config = dict(
    n_kv_head=2,
    rope_fraction=1.0,
    init_std_qkv=0.0271,
)
MLP neurons of a small language model. Each row is named by its layer, matrix (gate and up: input weights) and neuron, and shows model dimensions 32-159. Each number is 128 + 32 x the weight over its row's rms, rounded and kept within 0 to 255. Numbers have three digits each. A neuron's up and down rows have the sign that makes its largest values positive.
After each neuron's rows, "fires in" lists the words (lower case) most often at its 100 highest values on Wikipedia text that the model never trained on. A number after a token or word is its count.

L4.gate163:084116140129120102140176149092079176141081125135118148093148085097097107122147115115075135091080120089134060095120158116020123139143126094136122166130081133120147132202131075116120172160167167082108093078187187138174142130149129138131125128165133121066150138112155043117137073075113173146159072106111120101167136145171137056142143149130141098113136135117129142106151074142119130097136
L4.up163:098171140174116122131112200196146108096110169166140098111172106108160145113152162110160155088093114138140101120137117118129098178158119089094127125130131082136116109124183112088204138142121173099080149188168170136197139145061137178125140114122132167125149159097105113093254142120108147089149116153146111187186143116141085099198137125161147101096121122152146152150132113173110229161154
fires in: "as" 41, "story" 10, "film" 9, "production" 5, "novel" 5

L4.gate273:123132088135170154174131117100086105090086134098095178082131155157140102141177175189112093127075100043114146087151102154143149102121150156153144136184144147094088190138112103114146165130144113102090154132168074094124143121149118120144142111101061122164151089117082156136092110170132145084159031123159141078095097156155195103113187116121147127104133113118133119097134168141125152126110
L4.up273:163154178171104159126129187137147112098143181137139158090117151168193122111138163191087134062116092088142141142118131178108225093102196170122130153078137132044102145138104118112156141059125141114141170075105133066126203127162076202110096091074112135118104109098140144115099112109137119150130138182171090098059111087152137136162099082112136103104098136142160159078147102118128083215112
fires in: "the" 59

L2.gate425:167055163095085102113094145200118160116141179167083124165117132105129111154130166151158143167102134116166113114089153123153141166027071141147064114173119137136157186105099148099100163097108142136089137117106163173052096126106122154104161089013136124157087102103157203108107140141125110083168142143186145172067113089136165097111184113107154171090122157117086132130082091132127141124157
L2.up425:097120166102106094103155178142163140081120130167185138117078104227133091129132153112179175165124169129181115104101138147061160160109102160161136128139114160136146119124091156087198106140159169074126117153123114175100136142131124113114158084152133213152120141175137093099139028122171146154161064088108135027076175089109123148108107124064067193110127095183136096149110118138120151089190
fires in: "well" 29, "high" 19, "has" 11

L2.gate515:127149091079123064066188117103142094179084155129129139123072168047149131155140103118157111155173126143165139115122112113149104092141090119132110180152157136117124095173158152151184217095097119152169074129167094141117138101170137111120069128139134120118110084148111157121152106227076126106189143060086104161064197138108141054155103085106172075153146119143122129175159121153102134108136
L2.up515:155115106126157055132112132142128136112129061128123123168116132137157085130052140080165128136143184146106124087148112148150135102134121103135136101158110189090176142134186151069089157171155106181120122143070112136077122146121158152118186120101110130176163102093125119102129122114125137139133116092148100137105165103165087091179129097138096134146100130057142122123099078169143140082128
fires in: "as" 60, "successful" 7, "effects" 4, "1970s" 4

L2.gate320:103105177095160115070129138144162073158071093093161075108120071093098111089081178114125113076138073147095094105113116104136056186162086136183143080208137126128117100107127051099137116153114108144091145156137177146127114099156119104120125163175157160138089147117135146106173095122067174139100135157210150159154114194156110157139103161124105161106137086145085124122174112153134210077115
L2.up320:107134139137183113140225170171126165111139089129172116183116066081105120066071113146105080096097097166061184077140117107140077135158102157173095127173166132174109120144119082121137120118115149111115163199138116101134079077119097156123140109116129146094160185166100171150074123091160146128122095074146093067166143105142096118124148117151104127111124156181144097045170054145122152133171
fires in: "as" 28, "match" 8, "position" 5, "lee" 4, "so" 4, "role" 4

L2.gate130:140120124158173120075116151109154155129113165124144151080139099133126133147139169118182133132053128174110140096106106158126130090160153135109164065128176153132138088137149175167069164120105148111098144162131113111216169141124154154127162148094151154123128158107132194078098118100198158101099202156119079163119136099159160135137164137125118152177150118027151143084172079110064174157098
L2.up130:151172184155095103140138161093132134082143194100109084136124106153074117141171158168188138144133172111098104171124138089159150092073165110083108081138102152163174136123108140137168125128136129106114103125055164085091089181139101136099133040181117123135131134166103079095156164119133117143138158154180119119159094101164106169057133136114072154119120174151135102146119080144079119147182
fires in: "that" 37, "until" 20, "since" 9, "because" 7, "difficult" 4, "different" 4

L10.gate253:142133129060130139124094094124100165111163114143070124126132108164151093096191084134114140180106117125172098147134103139163102077105132057145149175177103160092178166151131108131099145068120175181110132163204158145118096121126137062090106132144113115101115094134113154115151089138050079112125088119090170133175124198105121109146107121138100067102158078172042145176131128147131096154040
L10.up253:178115114156078109127081136106123173125127133149125130132092123122116141128164138133113109181142141095138140108139079178125093144152101157115140098146168181125075126157091113082168109156115119204116123119057123158115127110128143097169153144155128132138093104067136155158125122140157061137090144126125152146141138112172091143044149112106112145090147171183086084131111102108147140077171
fires in: "of" 42, "among" 12, "amongst" 6, "contains" 4

L18.gate483:146124157174115148187089087126188127107116165128082146203124126166077099097119117167106102142157120084113102133159097152164096129161113121167122117109072175103109177167136117192090155078160140069155110174204073063128173119102187136110136098099108160169181123055135104144158106197110050151096123134096081164118092114172115100156140100128122083143122106118134118186121104132156143102094
L18.up483:152079138147125140084075051132168042154179121134150147144113113136179146183134073188111096112148057133096156127184115121187115087121125072089086124109154175153135130124133143108127091103169118152141152120130120137119117087119164148128136155098112193106100107091088099187117116135135095102128150138130104088112113096075110089146094123148083175104090128183163112105173138143139168134177
fires in: "a" 63

L4.gate490:195138084108143156170091107098088142136044108164118135149127165140061135074131070146108089106118125180174123120104157075070138137134128195136146139108127155158136137120207144171141127117119117073145156170098116070098121130128115167154099140130153155106099122162126080086160163143162170120082070132101084145214199091096094116152119113093070167168125104127186120136106137138175139099111
L4.up490:073159079102160135165165121109083097133171114161156057121147098094173103129047131117108131092116117131106118142131142108138104148166095096141158153178135132141171128184121143127072098136221132141188182059128143133161201133158106086123151104134144080132097119149152122135091067127127122102129066156099150113168153071147122121116127138123167120129159127146106137157150174085140099055152
fires in: "who" 40, "his" 19, "978" 7, "its" 5, "she" 5, "her" 4

L4.gate733:115125126114143161152092103098165131133079117162116117039186096156147096100116109146096136119132133106160122067090091137142160139138125117118068177131070168131159108131138147139095086148136102095127100081188121100133122159145123085099131119136124086107122165177124123156108148140079142122172104087086120135141121140132124071099100095130130086097166164103129100151182109158165069097099
L4.up733:165124144119197145126084115149154082159118181134138041157077070101173173153180190135094103117120119123133135147154111163053101122112126128134122103127197211088150037109068094132088108097117089188124145145123115137151098149127114086147137142112120095151114117129015122126097120139109171083123159123100141084139141172124120087130126109107077173151092095189051145129092152157127134094165
fires in: "western" 24, "northern" 16, "southern" 11, "eastern" 7, "like" 7, "largest" 5

L2.gate166:120116116128131095110151141044166170130081156100136097103108053095085100135084104095115158049127116166115110089115125129123121108073120137122119103137109123162152130116152126152134137164035119157164144144137221153123077130069088101173166183113144123056149184129163152128072183059191103173122144164135138143148111136148074144111170147063116188209099164125137133162104159138140146111148
L2.up166:193108169186122148114080121128119176123110156120109138125157161155113144135176109082118107117130155125159124169144119116146177073093212129122084155152114155125145152131122175137152134117110145133161172103076161141126113164106116166067148129100110120112135133141147138097104108132129086060142194113150160160100142059181175085162135126176150084144124156119148099085133141148138176216179
fires in: "he" 40, "health" 7, "heavy" 5

L2.gate189:121144135133135109135112078106136104153121120109134127106110100108113111098162107152133127093145145098120094123159146128121145136123044140132183088120096072124148129143214149147114108106155114074156158169206162091106150167069087141100098100122117111084087129122141100141155127174112073100121071155106170153157155120117165099086102157159142145125219161076088091109114148101185139101157
L2.up189:114147150114113123179193143147173131103098119079159101131044117155163164064119078129175106122138139091090155191184147113140128091104089145082116139136083092136142116112105120115091082128098128106171098168187132176127167173115083168126069095154098110086113129110150150175152121165108104080085117113095121218116157085127120186111107116168197138142117126106130104137121125095153092154166
fires in: "years" 17, "other" 17, "year" 12, "eastern" 6, "century" 5

L2.gate787:136155125199073060133113130107105086172111105116099160141192118141152176122164122123128126128104183147141103160110142118121146137131119194107144115126107112106203102121096104182119142115116180083119172130115129107180135137126124160180161122123093154108130059132094095118100129118135150119070152196161076123112123107087113120135115125168093126126201139125147088185148130118176142144125
L2.up787:153163168160135084099093076174116166192131138105131142119101110109120120175165156097158116130138146149105106188074144092080137139091172117083077117173109126108140072065059071110119132130085189121125141162088130076161094101076119189068103062173093164140155080128074148117132093157120111159071148155144099121101098156165150077160144116100110135133115110142145108140118131091094169127138
fires in: "june" 14, "may" 11, "robert" 10, "moore" 7, "mayflower" 6, "august" 6

L2.gate898:083128095136111132153168193134168155091154096154091140141179072138131158104162165125107143128074128142160097151107149126108125074106146110092086125095113142080147132131110119147065173099143045117081090184137133092190145156154139150142163114177109132128110093117168094153122187093139143079118135158119019112169120129156120114132137121048192106172134135132157106119145089087122105103164
L2.up898:148138085100081141124143073106088180112109134113097111114092109083056145143125121108130101129122133121157110168123140110088111118148103130099155094119073109166160172075198158140090153125107127072129164162174149088061137143061135135210084135105152115172110114126156111198148168102109094147113146157082125145147171105146055190178102110117122122152136113080170111150206089111083054161107
fires in: "two" 44, "as" 12, "three" 10, "each" 4, "comedy" 4, "fourth" 4

L4.gate443:120138189121122136117087132182183112126041124134111114104103023174116134131102078115174096087192079139134141158145065140082077118116140141193104079132129139150109170104088140113047145141118136124125115151099123117088153132159120131095139107101098113091141062149096174149202150083126120082116148119126137103110131125139070145176148149102073093186092065140146218119101128107106157122091
L4.up443:160083091113109115083055105102136120172137131104122135089188142134109140117145142121151158109096113190104120118080130075116150130102125154077125063125077112167095104090114127146202093115148143085101146170142064179075118103162172109121126129036140147153182150152151132105086144150141133165073134115095131106072128134116177103128128107147120114114116149164185113079135151141168137113162
fires in: "amendment" 10, "thomas" 10, "transportation" 9, "sports" 9, "important" 7, "level" 5

L2.gate492:117122105121099128160151117102151117165070128090100118151154160124112102139198192123117185079097163073139079130097160144173194174105112105109165151105136132110151163160123121126192142111145126107114106087108159154086167146119094157134104115132169087134087168110128066111115170131092064148107126141159162118148113156176130204165138144074138122113203097106083105138146101102131157073170
L2.up492:121113082110078081147186140112146163164086138097171091172150159113085119097154184108176201157052177118167132137106132115207208172077123080054180142091134112151136119144146147118168192155143143139147106114145126184095160081087135195141105139126086145192118128137116123130134143137143076122119123138134132123105130083156126174188102132136134102099110124084187112163129100061152113102155
fires in: "well" 24, "also" 17, "are" 15, "behind" 8

L2.gate48:143058169130088150124151107102152076134119160067116125124137144169180149109170137133161137130132169116140118098121121105091114159142067094139127153155110116084173194149200082182148161139122121122092136055171137102076117203118130137141135133149125143100114150156126119080133139153116063171140179120097061152169191103084128115145181144110143148128202132066150124139109137140154119124084
L2.up48:169088135102096122062147177118135080165129144108178134123133135148165151085107136160179114105137179192135159124110112061114118150173086076113124195107139107111151145130188122171129158130082116163114178073192114106129094148095144135106147145149109109132148117179135175083148164196117125137157188122074093109123158091105140055099140152139191117084123146093185130127128104104142080138127
fires in: "government" 24, "business" 12, "council" 7, "businessman" 6, "organization" 5, "quite" 4

L9.gate322:101103187164145143174157078083101127072169136138131168128118211110090111171156150165159173122100105148121082100158133180046122068107086147148141091126077132116128191148122155140166103183128110149126111121192126129119154172132168181152134100127153091057182147131147080136089121151111114117064146114140165121125101128113118159172143132087096102197151043113141181116122174121128183118125
L9.up322:129126172144129117197082097153124169126112122169145104151133101129134153112151156136161126080110142157119118200144164113110143127102153124134088163178172145133134214093134150061128160153141189109157097145146137089125121076123090092143127081213154091154060126088134133094090134120099074131188119148133114134144115082145134095150111087131152145083110120117114061097113084118078118089116
fires in: "of" 64, "for" 10, "museum" 5, "ireland" 4

L2.gate280:089084054212099083139163117103109157161131096102117096153154121151083094129202127120090160139124165114135102093133167168116158122147108070105193128080136156142207140153105126143160123162163152117174117182170168148139152162097121130159164159173176202117114160114135036093128107135104114115119112105063076133106120070181120128064125126125128131155147137105143139115101081127151078099122
L2.up280:124136120157120078151054123152146161093131131131135142205147094159099124093140168099083109108128206150147124143087125113136134141116149106101081083072108176139155116066120183126197135146117158143130133136140186118092126125051108113132135138127140145140131089112070157101128158144111105174142145142139168147084192145184078145087160124144080173184112090084180137037159050128146124131134
fires in: "he" 35, "she" 7, "health" 6, "we" 6

L4.gate255:070110125165138119177117069123084157083149154160133146112169078147126081177123131184082119130083091087146137111125107182133125112127127052147135099111160035126099180115174150116101156145117150059140127111130086090147125131108133106093165105132115101110111102178159110107130103127128127146122116137132155125163096162113146098135102146080161082032172159103124101127153135224132137120118
L4.up255:110163143145113175129082160123135094139129137120159145087140111141133117195107140138130128071119095127131130126081047124066106118182143144081135130174094133124093082142109126101135130110121121123121177111138137140077091205120103116039147178181096103173132196129104103161122071152103155105116093124103165105124083149094145021162126099112128127095134118217127157084169158121105166131126
fires in: "as" 19, "in" 11, "within" 8, "by" 8, "until" 6

L2.gate260:180202113117091167114088120114103133169099168094130166094143114129160164180139095030127138139117139146170107141110164164185146138174097064115168167114109139145162119108151094157128191077128126093140138137186175094119193210036081130143108136202163147134136129132129048119091102110140145103114105105092124137126136107121107156117098149148126186120123071122138171143117120166152102133141
L2.up260:112135051126111171143119162100101107121125100095116173149148163213140162108117123082142113131099064133096135198107145164092178131122107096149077140130151101122126176119130102110131077124156111137098088157101112062130168155130120085167100121155098100107150128106151132063108146096145102074173117160113112065204151171115168115043138093102084147082118143141172122124091156117124145124165
fires in: "his" 37, "founded" 8, "found" 8, "their" 5, "life" 4

L18.gate421:105137079170073072111113119146163182138157152119111085148153139089084089093089125223100150119165151138113125132126135125192118182146165168154114092145089108072105156142107129117165159091109122108154168123154135055100119107204091168190143086117111179140137089139103100106082133154179089126113063080135094155121125143168135125076133108052112122100141132141163104160156153094159149143127
L18.up421:137115161160099154111135172039123163103088103110123100113117097126122137119133122202076164154161161112123156126128083092151111068102188145155162158071137079087148165106083080138106169093103078112108121139160164089102109142127132138095126110163140146120087175101109130102123168144113084185151131082111195069099144174133140107129124121145131150161146081144125127122110115115108144168133
fires in: "the" 27, "a" 16, "to" 7, "i" 5

L4.gate392:153169186126056106101102153093067183186158095112146143152183113095126082135134099131173179111134088127177101174088126114131112105139171103158158111160090127102141146167113150095179171131118151117126112169179102115063143166146119181160122186166079107103144112074094075117154120100135154096130128094119135161181107124198116085169146118135133083150161161125148154158132122145122157110160
L4.up392:152143105166136130171128123178098130085162103125067106097180080089156135138138128176170161109126035128112112151145144105130137119082066118135112131160064127113088205157177155160045143156093136120119067099166068135196181158122154119112095146175102098123073178134179065103124097103143108132117099149109115102155093145134121079120142157106117151139048146099106053151111107111107108146129
fires in: "as" 60

L5.gate999:179202108089114154143097084099116121093141127116117150137121152143147103112135138133066163089130139160123114126193137153139160087125097165085121088090131084126160107108144157104161120058079122149097149120182156107089119145134113113151114124144116141096069124085114084143090100109128160083119159104143157101143132147132093146161095157132040143143188133084131120126138183137170134156151
L5.up999:158127085146119162125092127140162147139156107149118081147138203171162150117101065176114129141102101109152119121148094114126179096102122092170149057141141165126099105168136186122156078071106142128115151166139146146123132149141120122116156122134129114115121038124084129093123128160117164011141112104174140159106128158097071176089200122098059115121163107067118072113131157125131122081133
fires in: "two" 27, "one" 13, "few" 10, "fowler" 4

L4.gate895:143092174114079161109142165097138181119114086163111126076217158116161059102188118171158159154122075165240123129123104149141136158133140105177109156146141094100109143170138147083100153065125175120149156068149100096099178136138129180079108127109105113128129082159102073137149177142140095162118126110067130130168186143178099084145108129107174096112155119124098109131184143148195118141108
L4.up895:152146124096158116171098161092161128111094094156117123155103055112122125151136171120157149086137089119122140145088179123082128165161101158146112112119129110088129131112077130099134145160148087125089116192082078120148149111072119098176164097129133096129120127160119134105178149101137124126162133145156165151104147147131125122134158139082121135139122141155106139194072179096092199120150
fires in: "as" 94

L4.gate237:087112171109113104107170124156048082117089125072088117072152146120170079157124174138077138138060087086121103132071115133141097135130071092108125087120088075112149211190141175154129110109106115098190149133125126129148189138132148138140105121118086106119103148143197131222121127178129145095089080128114141115132104168126150151141098163119175105109124094115122110149181147139166188151109
L4.up237:120142115110128143100056126109161156165126117165152170154152130137097119104111085147148133153116187158193085121180137129099114077152109174108090147114173128119102132131132149122171131098173110189131132160159208124089122103214143108137159184156116145111134108166128111049132108144080188084121162156156141155115150135143133129054150129157092109159131156100085133133111125120106186085161
fires in: "however" 18, "father" 14, "a" 9, "when" 7, "one" 5, "many" 4

L2.gate129:175124165131121155105205133126152157119098156109086146129125187127131137106136190154137157143118066105112105068127084147172112130126150145117133082118095108097191121147068098150149160115136177136131133142102138178146113127152115133157120128139133113125141159118077114117142124085089198189125153096129136115128165134148082195173130102097095154129078105150135156135101151172116175184032
L2.up129:096196142103124125153118094047119087175089118118154127109108175110160170158148076159088196165139128087126126058118173095131162114109104098119167171140131115197107099108131131141104069147146151118143073096143195170104111111161115152126158134135110132087119107150198067113108077141132177185116137171071126088126075112174125124097137183172079198130124129165086132134225155100139148133127
fires in: "a" 41, "1" 10, "2018" 4

L2.gate121:194115140097076115146126108066129118136117138160122106097159162104079153090135097116198119116139152182142122096114105132109130171064083111107137076134092151126123128093151158149142127169133114068052168137080151041111195162142126104106121110152130140096103153164125149123147174110106145123139110088164120164152181139153102131087103089115186119106171156079120039133062133133079182120171
L2.up121:153117105138057114106141117107119168142096179129136090115025173144124125122141124095164145111152124185149177136083089146128167118100117111127096143071082114100144097090123153158122206154092195171146132146090145077149189142090130140177135124157134098124114173131141158162139158156185171074133140081095059185097150166182141093090064111114171128174101155092168081107110108158138143115153
fires in: "used" 18, "use" 16, "produced" 8, "community" 6, "jpn" 5, "character" 4

L5.gate96:115074137052116149138108108098118182138149142093046098093168141108113132087143093099150087066080095149122096151151145083124100132076093144122133156102115065120155166147228179167083081117151109147151103148147124113149145071163142116073095072112117168147148046147112132092189122155111133080140110085078145098162114172151216035136121129129065102140136088115113100123137132095104201136109
L5.up96:156103147069144185137134055103114099112133112137124174161139127179140130102079097146061095091131155156142126088151140118131120063129151144112093119067113128078124155083132112103130137066137130163084149202144150094098100185074187124135089100158131132144103157161159125112134172134129197107100093172088193091102173125120152161101122167113172133127124155176083146110136131134160131104191
fires in: "his" 20, "such" 11, "another" 7, "she" 5, "sometimes" 4, "this" 4

L2.gate759:152100148131075057119126174085126166153133149104083115091171164147112130149202133182115183080108077155128126149085101153153130124108154203126155117126148133123153153131227150113076152152105169159123203113085184118148146177157126190169127126175135179112100155134081131142120181167115095189122172080111127121137135093161119157131134172111104067127121149117173130169132060188087097166137
L2.up759:120081120172156113159167186127165149140138075143142084099124151145081105098136116135136105162077144157113151129146119083075123123061141203144122112144126191184132180136137108163104154133122131183138112143136100181141156140163163134156122146034152155128178144131124119026139155056066189085108132103143096102162111125149136136107210131120124154123108157108150110157100108164142122108105
fires in: "first" 25, "company" 16, "original" 13, "name" 11, "game" 5

L2.gate367:114148093150148136088174079178120118105137156146116118052116118130117094123177157141116109112129110120154139191127112152151149127070143115127142115173132156153131094110140130070104161162148154168081176146117133150161161129068181136119106114068096125146177165096157170112111024103161140108181138081169141143178143090114178119109051145140176100083130161065115107102099124110080119148058
L2.up367:101126103129121140133125093183087099117086108120085069123109101137107121148172158084134095139185092144113112179121138138126143151179098125138138141163123153127108093135116103148146167085091084123108105137120116182167143166082138070165078154108132110052118095116162162143140092130107112175120151139173084111126126142081124160113108118148176193132178113091093176129143076053102142167149
fires in: "along" 15, "s" 15, "based" 11, "died" 10, "remained" 6, "hun" 6

L18.gate437:036125121119147193096153068091104096172153114126135061184134180087089087159177127196187105106127142168119051106092140106109129165120107071157135130124123107136141183124134121159132106153160107113121153129124109077116121150105116201181128106072074150149059092138124092140144195128165132155122114090103112170133154142129116112132116098181133160117164115131150112183170132199164104107093
L18.up437:120196103131109088130103116110134121151156114115071066173131176178132141154139140115167157150129103119123109098183098129127125140117092127124138079176154137106143083129155143150147088125170144098113108074095192018050082138119104118090145128166111173149124141154132179099097136109149159102121153067141146201153126128058114083140102071159129050138148075171182152100190131142117143133061
fires in: "and" 62, "wrote" 5

L18.gate438:142139152171113155085154162152172106161077148185098126165149130144135157168170117145112140091164113080112124111173163132138099100136123167116156155169146116136132156117098121136115089123110128156064060157183059131087099109103124121114113119147116158062085135110126092157188149156137110136139135149077159081161183112228139140126094142108154091123101170122089133159131119153195122183168
L18.up438:112129163122100190103093145115143170114039088152124100162158076116171118087143100141149127106112166125157122110115100181095083124155136122100153070148109122132076136122123086157128160146174137123097148146119128142044084144125172138144186071090199114175075101157087117137073144116071120185134075150080129148160128150129067180169127104151096094112122109143126140134144150043092117109152
fires in: "most" 28, "more" 17, "very" 8, "is" 5, "quite" 4

L2.gate432:142133195133129143077084148177149090126103114146104094105153146170179129069167134129123147159080116087058160183091085117135081087169115125079100135099082127144126175071130143154105132153105100155097156081069114117077125157171139156086125168132073083108128103111110147144192111145104122080126210144145070114127063095129129149192085110142121113151127101170184166105172157150176073140155
L2.up432:124121132167125082149129118092112139107112082205099106127163163088186158134131187201140177128117152136155150153103139141153167147114072069151158139099129091142110150136212150088130120123170164087122120068124082091084119175145116161078082121166129181138148144118140141121127133123116052089145145162082097059133116121125178141195148181136162072113178182105169097158146147153097098125075
fires in: "president" 15, "government" 12, "votes" 11, "governor" 7, "council" 7, "elections" 6

L2.gate604:079116160168098109124146091108103168159137186102099159083109102166104108125104172154141191149128149141097122157117103093145135086119113183111217086194065175155162103113138133129106105098121186102054156096136136101163118096111161142155120115127077187149143155135116121143110170052119161194151111115091068076170105115073165131146125166112094116120173166155124105119218118171117097076149
L2.up604:162120185183133113138110088101119141109109124182141114100112144174162131109097131174126160146125106085149158182069052145200137129116141184143149098148133143118168110122086151111104127028091165108164196066119085130107138132121116141106189121102159125181147149114101180064178180131154167134162124085082113116177099138088102158209143105148117094122135149113141110071146115208155136107059
fires in: "and" 26, "then" 7, "also" 6, "it" 6, "opera" 6

L11.gate61:121137072092073132157113080167088112127130118077105118176145105108074172109136094146136164129116157136129110133075137191161117105175186150151113138180097127132154144105120137135146133154102110119118095148133137124124119088146069114162082072130089082099131136055130119137170134092098112080147082152116093092186079115150176100172141113104096098090157127154115109182206071131161142079134
L11.up61:106122115094136183149125168149144160125028125151151122115095132139134111025102090139107148073124111102089092107137158137095123126145080141109106115138151136122130158128139188107143122087190102122147198155171073066117160133122061128150186144097122113096053110144149135163066120131160175117071125115092080158103097080085162158123124220159151136161198148138092174093153085095098137141122
fires in: "after" 21, "since" 16, "before" 14, "once" 7, "late" 6, "when" 5

L2.gate848:126095152089117071158124141130142092107135139117106100113114129093086134151111200159143149087127116117119119123165116169144127134089070144177171057175127113069138136108152208142124137105075093103149169133102161124109127161057150079115074068080151115088095038153070150141107107159061075074110114128109174093131136194142191135125152148078099053097157129068117084121170129117117172126138
L2.up848:123085112091131057106146204188107108109182154172173152162107071144086138099132168154115157136160200143108180193176131130172133115104086111160146106161112125112145081134165165151106133160087127140207118153106146136139079130098202181110096103097123156123160075131041183132110141125140104147124125116103139181079136157149167094096114139131166128118115125078177127102147076083145128187189
fires in: "other" 33, "same" 14, "public" 8, "one" 8, "50" 7

L2.gate430:101131153115157092096094127186137117105177158090121090125153098091117190155164133082132083180118168145179086047048187156123149152135103131070118101126109134097167079138154132130133131129099077115141118094154171099190157154123135136144117118099166096133135080173134100062167096127089101182124102129111146067144117094158060106141158101082150142187166112138104145141083129081106100154186
L2.up430:135072118186125069100122136123163130114068193124140150151190108128099119186107192095159156103152208117144132133103138092154141189110129138131165077160141142141100134131129177146237107120083160110115124141102139090085088113133106172160142059069121141196134091164099131133071134104109068148166130184146081057116163128162143136150107094142142119104168110075088159138145102151131119117176
fires in: "is" 71, "she" 6, "public" 5

L2.gate185:142141156133059082107122013140141154128110127143107158145191104114140105067101085123167103144150167124123119129120115123178131082127090145141138080115192135120122175157123172157089101040122116140075160193199148119139130132115116067134118127089131172110084142102108164153121157121128125100107153158164189165141164174132119058124136128102117112120171104093058067131155070150152187131110
L2.up185:115166168140092103103156140156182171140144122117163144143118111120144140096104075145189135133096171176149225186127100083198141101125150121066165128127186110133151181162092177104138165151100158148083156188177127116144135141161121109164120122116138147126180160059111162096114152137165165078116147147136158132146151148115118080126042174144116107135078123087157081148132119161132170108130
fires in: "they" 16, "she" 13, "robert" 9, "jpn" 8, "being" 7

L2.gate105:083116155089101114175175150081124148105108085093108140147171173160154107125136151138110203143132111173137085054116144118092150071115080107121173185140091083078158093189196129138172124094146095062174046081116138175074115151101150112142111094142118083151112141141153088148104080152138145135128100161089087110137141071136115152114132122138149115109163111118155074154164161140093144082084
L2.up105:122093098148122142107131131176063148149141116118130132143110109141092123170142099105072142133114150145188139181110115125152089133104136113149138122100112139145113160178141109088066130122154144160115104143115160131148186097152173149066086134116110091140135115169155113176139125129113129135133077116073138134135141133142119063115049164107081076086115160134091145251122119091141154083172
fires in: "of" 64, "the" 7, "often" 5, "along" 5

L4.gate887:122182119086079171151100175193103168103096145156091142131077119176099170148177138168131112104108114123122074119096171189147127154099107090131065125143034189131107174157194104095124103161106212155143098145134179140183121108091122113108131173147120188149165149106063061079177127124157093079140154162101128193162068114176102047080136161081138166125145086107125162156120165138136062099117
L4.up887:162136108104117144123155141148094154162125140161094072180102129172113122166154174169119079098115187105121146130121111099207175114101135101098117157129111157087149126140119092067121137111112232138160126157154143121105078136113122136178125083166161111179124133113083066126139118098209074095157173142094120126113094083185134127147106138184157138154128081095127086164168064135134095087100
fires in: "two" 27, "three" 9, "majority" 7, "college" 5, "for" 5

L5.gate14:118108062080125147111147120114122135160085152111109144109132153123111151075116112134110093118170089113163117116165110130118125118121185161128103117162147093109142114075168179153148179108092112060136163164132105150115121150190128103133124169106147109091072065149141140127133150181031155152136115116124154145095143052099160121105114159161113031101125088163123139088093138111141128130095
L5.up14:088115112117106072132145113100129164140131111072112175116133067166083140097154157145106134120079142148104117080080138117107070075138144128161161138109175153204100212164197156191114134183145084124096104173078140056117152093110141121123131143113175122131049145169160110119169160129086181115121089078162142108147181106086091116122091113123068109119100146119098136124081142073105159118087
fires in: "this" 36, "she" 18, "it" 16, "direction" 4

L18.gate639:153173125107143193135148131108089141091137108095102115172129137158144189161131097136161154175159081099140105098118136128122120129197084120098129116122170062140136113081147129168134138112159171065068159166174142091135072164151138156154168144150212172141121158102128089156109108109140076164120093158140105160127103158154103150147171148057088099149123123174116049145115098152059132089061
L18.up639:097151120112139137118157135198131075059196107128161141146093163128114127127106122172140175122181110193175151111096156141143142108083164117100116151094090123111158122142089110160137122164215066102068158115138105053156096178108097176126095081064145220171154081082132099141121100149084131146107157165097175119130138156152147129111134204130147128123160176142108133126125126143094109147116
fires in: "an" 52, "another" 4

L10.gate302:108148107121159158176151168108117087113139205079071131114107075144112141142163098173061183084164092157167071160141144125126059151151111079110091133147129115159131107131086131094079158101085110144119141114113105123119149102128130130139141158111134105116108082094131120139176138143133113064122085178124117144206115158094112093040138199142107168115133102104138106126116097185140118123145
L10.up302:117095121117155121116118128141128135170152164094148186132097122125147114145219091106068153087109071164182141130107094179163157073106141113113125098132158135145126148132047111105134125171168150128111135097181087121157149120114110150202145079100106117091106131151162110128091151174113119158164105169121121137179125040156169154101129148141176168151118128145142149145075129141150128090188
fires in: "during" 46, "year" 11, "begins" 4

L2.gate180:130150098116096157128107171139180115140105042161128108085149141129202143070132131154126128149069120136094110131144130092042093063107117129126122113152136144131107142090099094082104144131146056147178136129117112207096108163199096146080135185133146108131126130098080088090169094140122144117108157110183189143131109139134161136088161164159126105141131110121136083070083136178164067068158
L2.up180:139132102158088149125198116145140123141113113172100109176143160106151141168102154115159103120170130137123152129052108154115089092201162099118127118153148138100112095104129110088111109119095120169141215159118157111104121169135138136131181164130129111126102066197101126085092092159137125101187143080119165128100154150106101123118127079145088147175138132097138057095061117118128160169169
fires in: "2015" 15, "2014" 14, "2011" 12, "2023" 11, "2009" 8, "2025" 7